Weights of a small transformer language model.
Size: width 256, 2 heads of 128 (1 for keys and values), MLP 1536 GELU, vocabulary 2048, 19.3M parameters.
Architecture: LayerNorm after each residual sum, biases, tied embeddings.
Training: a variant of Muon for these matrices, 900M tokens, 3433 steps.
MLP neurons of a small language model. Each row is named by its layer, matrix (up: input weights) and neuron, and shows model dimensions 160-255. Each number is 500 + 50 x the weight over its row's rms, rounded and kept within 0 to 999. Numbers have three digits each.
A block is one neuron, or neurons of one layer that tend to fire together. Before each block is what it responds to, as a language model described it from the Wikipedia text at the highest values.

Standalone "s" token. A lone "s" token split off from a word, usually a plural or verb ending (Demographics, looks, singles), sometimes mid-word (Measurement, professor).
L5.up1390:440522509458488486406403590460527495460499512520505379388494574560546516479519454461498505488532492563452535491532485450597479483475540459538462562563548498446483554438516511489490495468482458477466576411498409502489528492491413409588572520519550558545543455496564495527532566482568565455

Article "an" and An- starts. Fires mostly on the article an, or An/an opening a longer word (antique, any, Anniversary), plus some table/heading markup tokens.
L15.up342:468451496525463538480574609504538553593518514510494481486492534433450456486494463425535518459524412475517515552556543493534497447424435470493563492510537511503525476575494495524447521490644500378578492401595457450530517463522489483508457390539478576485466492565506450533531442582470578472
L15.up354:507565478529547499543450519503533450567517492510427503542516487438472551526571449502503461410493467543468409483544458496522475499474491527503431544476494532592474487574477496607518594422499561427512439505537451572504527506511459479529440665516512538455509638552480505554566496474512517432
L15.up1215:526551507403577494591517469454538448524421548490503470493497513521534459448512624468493509506528421545507492461502521457481509482471435481512540568531538556533477523532541462565493558450529586463541601419419406551401477477457566539487411530544477456581495523524522507514536436445409524471
L15.up1426:534513482396599461519584462437542530437542522549509492480573524531553533478537519571505541558552469446534455518489468486592460472387487440442555533582544412568427495492492471508456526576514573416487446486506479414522419442395429484442554538463468560451535464470513495393548393436492519608

Periods in data and names. Fires mostly on periods: decimal points in table numbers (59.81, .622), abbreviation dots (A.F.C., W.), and sentence-ending periods after place names.
L5.up816:525559459514515406490492447471552579447482486498495495499545479494479454517490453526461477499496512480559374561441463475393538545448445497579448399423547477575559475473412554460470536527555544435444416513457411522489469548600629517439434589439544531571581515546452423476560416426447530498

Sentence-ending periods. Periods closing a sentence in Wikipedia prose, plus decimal points in coordinates and percentages (39.94, 59.18%); weakly, mid-word pieces and list dashes.
L11.up559:382524499412393499477463579485455495412469456524439467517560383539567576432466525479560557484444470457483522501515571488548382496562464535537480501460550575466503435474506518516498474530411472593473546556439536530518565408476475440514492457454442490578454516539536489463484544452532544526
L11.up898:408612507485578562566508471515448534578401411518491429450501384471502533441489472555516479526596522652467517524537470504507499524493504583469485539450518444581424540489573424471485400527514527583519500443505561551475597551470557490412562547427402512495542495512468514546460528534411564463
L11.up1297:509504414470495560445475484546467565491435356514466444438543447538552525480487469543595509549469433524460528422431514506448433468576497434522495493501493490572545506424505481521467509470553409511367505486470624503602538533451488438460578509526427470519576537424506487538468510499492434515
L11.up1524:459531376515459535568567466435459520545548469519478428510592456511496554480557555461475515502452483507500533449475508412446497465485450551473485555532437518502484467461556511457449481491517561563446510462506613425598588453535519549463502506506582501486466567570479515408521481404476540516

Clause-initial "the". The word the or The opening a new clause or sentence, usually after a period, comma, or where, e.g. "The next day, the Levant Front".
L15.up266:537563530474534631444546486504464404536461461535453508442525528447583519510502499490435502462437462550500421432488550491434475561443498428497531525455566404504448515583446400483457533521544400469473494521568467423476441551556470493496502604402492515574531559542481489470611467555466491590
L15.up840:539506495496564536463558483496485476583489494470480452508490513446509591438396664465488516437511454536482518414447474533503462456543484504527460446498443547571434563447471457506504501511562518476550518439535490396573452452483434494484454552561455498474461509535431424417535491448540466515
L15.up901:569514527499615461546510543449582541462402457540439493482460544571481519523504462461430573562495477472602460406425569508513478505460545607507527567470517463523464481530471465522488495559571486537513507477561471462498497600532558452507444582457392507501551473463573486495517428517399452563
L15.up1438:491513485450490508415598400525561453539479465464551427422562453505500504468464571499559575507530473522567542472525503458424454586434563515538496418487487499550444545356540512511474518438557430488454506401494428481504491417491541471377504566499501459485534539553502512438579439534476447534

Mid-word subword fragments. Short word-piece tokens inside a word split after a prefix like re-, de-, in-, an- in common words: res-or-ts, re-ce-ptor, inc-or-porated; also abbreviation dots in pen., p.m., F.C.
L11.up672:578486444547431527474555422563603563479451522471507560572464519431445461501542430549571542447641517506518504498469485516468551472507562520529464556471428536460513518565500534457460483558534422431526565579607543468413498543494528558533535477471513513498494414518517409429448488448420431470
L11.up1057:436479469518474526460485570430504508454542518563489411570425507568608483571462510500518514462524459549440527573416441557491556529456452566484414508571474625448527417588507481508528454479419389529566481471549617421523481598595488492480599503463461457556437460509518542512509494486466416486
L11.up1081:579470417458534537568517544388529509415524479474508546459432550467561486509469480549504449483529523556513593499571414583560554501552476497533409467576591515431532530443533532437544477488403503474541522562543519460519433489494447571533447432559472440485439476532460479489568489521533534479
L11.up1172:422413450436439565500571410421542465448557494547577499517456476510529456512539544427533525393469566580502525525459585503463514488565518509552465511487512475522496537470517532482537560556449480538471487551553586508566497536538537546452501440515493522535513438550530467457554412539490566566

Table/heading markup tokens. Pipe separators after a table row's first cell (1 |), = heading markers, and mid-word fragments like ot in Notable, oc in Focus.
L5.up328:418446486435544499530523404568485477523497527538544572371440511498419537519465491561504453470484524526464494520514553504507507548442468513588573536406537459579514499573571466455576526476447464488455489499406534452494485541463492535473455422522514543532531471479450466410495470622444519518

Repeated-name copying. Word pieces at or near the start of a name or term that appeared earlier in the text, as in lists, titles and tables (Blu|e, Hap|lic, Frances|co).
L15.up345:446535445524523495575488461519521501502519503474514540482517363482469453536515476522502443440548550487477518451567559427494440509459538430509438562476501504533493634513451629418504503530529585534539462419519444527508549484447479558457436500569515412485447539558501464504590530528550499545
L15.up1274:435502434546552517511491429522516505560515438524497352461527559445465569534403573511477541453487514563489550516417528556452469506603525482594500554463457589567464435499522556368527550576493515486506542507581505469472554527456505507419539488538551468570592462528550594512507628596519423454
L15.up1440:478582538522460488515411525521489428451531465564466516453478459526550448610444496559418490463491477635462607455524495498443427456547442536532561504508540506449536564419458503595524419570488526555468493496500380530539530509487496472495407501525506428530453514460483508485565550548540493536
L15.up1500:405475494510460556494543525481525536544493496528522430459397486433536577476499603537525398486450453492572429513454552474538530628501502414524456517521488503524507433505570556421505511555463514549467386428538480509498484523432536543524529420427430494400517497445427509515512491459475578378

Word-final subword pieces. Final pieces that complete a word split into several tokens, often in names or rarer words, e.g. Elend-il, Daujota-s, wheelba-se, right-s.
L15.up149:438523496398461517525520481535510474512546481452442499532429598477507406485532374468485548535498482547541496512537458484507473504461538445550396542486464483457484493576564410483475461524434477620522443610530566472564476471562506511493504545566558538448408574553502462542453435532582483429
L15.up751:541482608427514481499401591435458514545453515460507479494468539549484516439470373460563498554588480557457502553426583510479506501517520441542487427436503514489520526428501516512570477548440441525501525472614565403528434492510514538463481466563437420501422485429428583464570385519454488490
L15.up758:480559475470516536473502412443531565597401479499545458508528454526449415531409491432535545454545499558450485549429511512544360493537509502484426454401423563549411476501484477382367528479465489570557473466431465508491482415485436488537465499511592482457485470416578499456579510511514521518
L15.up1172:456533529533516480491458549499488495538394477476518466528584449604552487530542600493518547519540523467433496498491564523586439492538427428535518559433458537531389514476479523613452531487587520461510492481527452465526501469612426482500478528477511525453496441474541456524515535477503408422

Letter "a" token. The token a or A, mostly the article after commas or prepositions (a writer, a German), also word-initial pieces like a|ctor, a|way, A|.M.
L5.up1278:493483481456573503434450353527430504459564473578493443489519516469462491490591567609496392524504503490468511457547520530543448446502435549574465552510495484490547515499537448561533504484498452516506429512503536494496509507436549483629488472473511482478511554434532531545547593541520441537

Plural noun suffix. Plural endings split off as a separate token on nouns across all topics, such as -s in tools and contributions, -es in matches, -ers in Characters.
L11.up146:416506577449445422547473445545485499518543464406506521495544513460534550644508545519592551576452431445515532503477569464505517434526537402437536604575516486470517550456339510550423470470516516463540513501429428442482507532603528461558439513482461463495458482531478417473549427486572505411
L11.up622:431477518539498502535440510451551534538501478493479432479464462476553571448568548509476510433427588531482552552534526487563508554517490573428443539605523411458463565541425462460544557486400527579422498424472435505395491426547520521572500521481591522376415361470559462493440404538539488510
L11.up1050:520418475576498514520476447498574497479469474396537454495557502511444527468389490429347546537488506519455499498566539489470463431477543389570387453605490498533513530522473428496470432412555485534434573451475495390442559521565515505515467460518543503559586535424486511461407522557629548489
L11.up1396:489411577552529427510458465458556536504580569518448549518550495459475552558478450492565437533498441434477459573498523480560488523548487423507550480511503463478567536517512467552493483524488429407400534472428549512505560519408574441544431542530540471544448508458586492507420414517513443468

Mid-word and mid-number pieces. Word-internal fragments, often "se"/"Se" (overseas, Second, Sep, selective), plus decimal points and thousands commas inside numbers like 5.36 and 172,816.
L15.up1268:587463444508581439470552461436612457492552533521508521555515499553442509580556532477538397453517491549503563541545456527402482589514459503453526491465544549447465483452540519568469498500493440445523472403440473484429511455402444444468529494494481536506576565446406563443537529484489342603
L15.up1347:480472480487408426478520457525465550465557393527520520510498568491450487532580487629476452502542496496498456507529498498395475521562488539572526556436546526555537581457436365506455512544455491576471414528500539525488406553524570457474469497451511570487519462513442631463514412513517474531
L15.up1399:436546497506518471533571550504479568487477473563453451579474510437551486550507474527558378531550533540547534516395489458456582451423425484479514579517507432526452523452592581468512433537487482401465501452422512490405471431461472511454500487446561524427530472429502438573479428463536528512
L15.up1498:454555455466520473494561510601498442554494445509471475434509584422553498483432411510554508531581535491461503533462526502597524559512557510466625478495573551552565545434476503469431463435466504559402495521458567479504530546533453515564476372439443456525481462577498533488518512493531500531

Sentence-initial determiners. Determiners and possessives opening a new sentence, mostly His and The in biographies, plus the/ve/se inside names (Dorotheus, Cleveland, Course).
L5.up822:536522474526612454617433484507474466464498522484458507396457527462600590527529428458494448512456522557530428493531461512357457467534487459513474537453464562458446464584494496547501518528568441526468512458490607480490521576429461483463455539508543467570510503464550509500521581549491602400

Word-initial letter a. The letter a or A at the very start of a word, either the article a or the first piece of a split word (axle, Away, AEW).
L11.up117:579485516500489438567460616441449530522437520424496505460500455451483519549500559496448448527632459485509515567532522553516494581527424545548502569460579544547549428524528506431511566489455448535563438404553504522533527511479388591487489448481511410447457549496507533531460507526540441463
L11.up481:547544573523461571431545344470434501541466419524447595627490496449460472449666468550535484479521512453502572508564498512444480505460628477510476507527549474424461554473481554478427460435472533507543506410570541480498546429573529466580484480506447465459507493513576580524483469514481554469
L11.up678:464562546520585488533466454490571575402552451500531440491474429492630464521501490537429525461516426513518543474452523477501543528465516472504438616494490543511558526506530555541548585448457501413567420541638474519517473510532429569464456493504439433485459432517466491520519558552518572460
L11.up1477:459448511561426413420491517544563543409459509502514562497482485444549490538520457451483433544566505400476512507527420440490484465504485538629391459454483573554462558479456512489479456506486450572384512508514484457457514563490518449473471484551426504459529532557507535543475430646572530435

Clause-opening relative pronouns. Relative pronouns and anaphoric subjects starting a new clause that points back to a prior noun, such as ", which was", "that is", "It was", and "This office", usually right before a verb.
L11.up243:579502583471502518560585438498524582502529516574615564447567538478442514477489567532454537454543393477519499428438457478407509429635437417466586477559472452506457477668448474456430506455485461627402434540471471483516483513458444477425382527470508591498503590495533534565413447478559510518
L11.up615:497490549435475518397530560448452490474435473551431557496534531503465611343533457566513500505566502492499514540552387476513462523544437462516518448507546501545420578452501507460443566524507505538471463508504555534487500534589498500485464503487496488544432567532483551497503571524403552421
L11.up1013:529499521506456471564549565514452528552445433474519443499559523442500554503526550546503540491590516492482509433489459508458544473490497539437479514525538489549512490470539487398611468455436513454419586431486564440446580462552546508473477482525550567516536528490581558506497408532419526539
L11.up1251:587573460555541560495512502460479460522473365489458492595500517496467430512464466527468506455546428511454495503509503494508394531455452474484550570438512529470456382590495469572494464469486484557443578558480520428604494470473408472605584554506477528490576587546529437448531444521455458491

Article and determiner tokens. Mostly the article an/An, including as the first piece of Angeles or Anfield, plus determiners and adjectives like some, most, only, full, main.
L5.up199:584509527487546437445475437529485393624543497495553497522492514468450527525427471400493560555554461570436469468531504436498517467499488499477527472525508579468513483490507514521525521596528542487475540484532565422476657478521614442508407488483540629547492388491495493361534488518526549519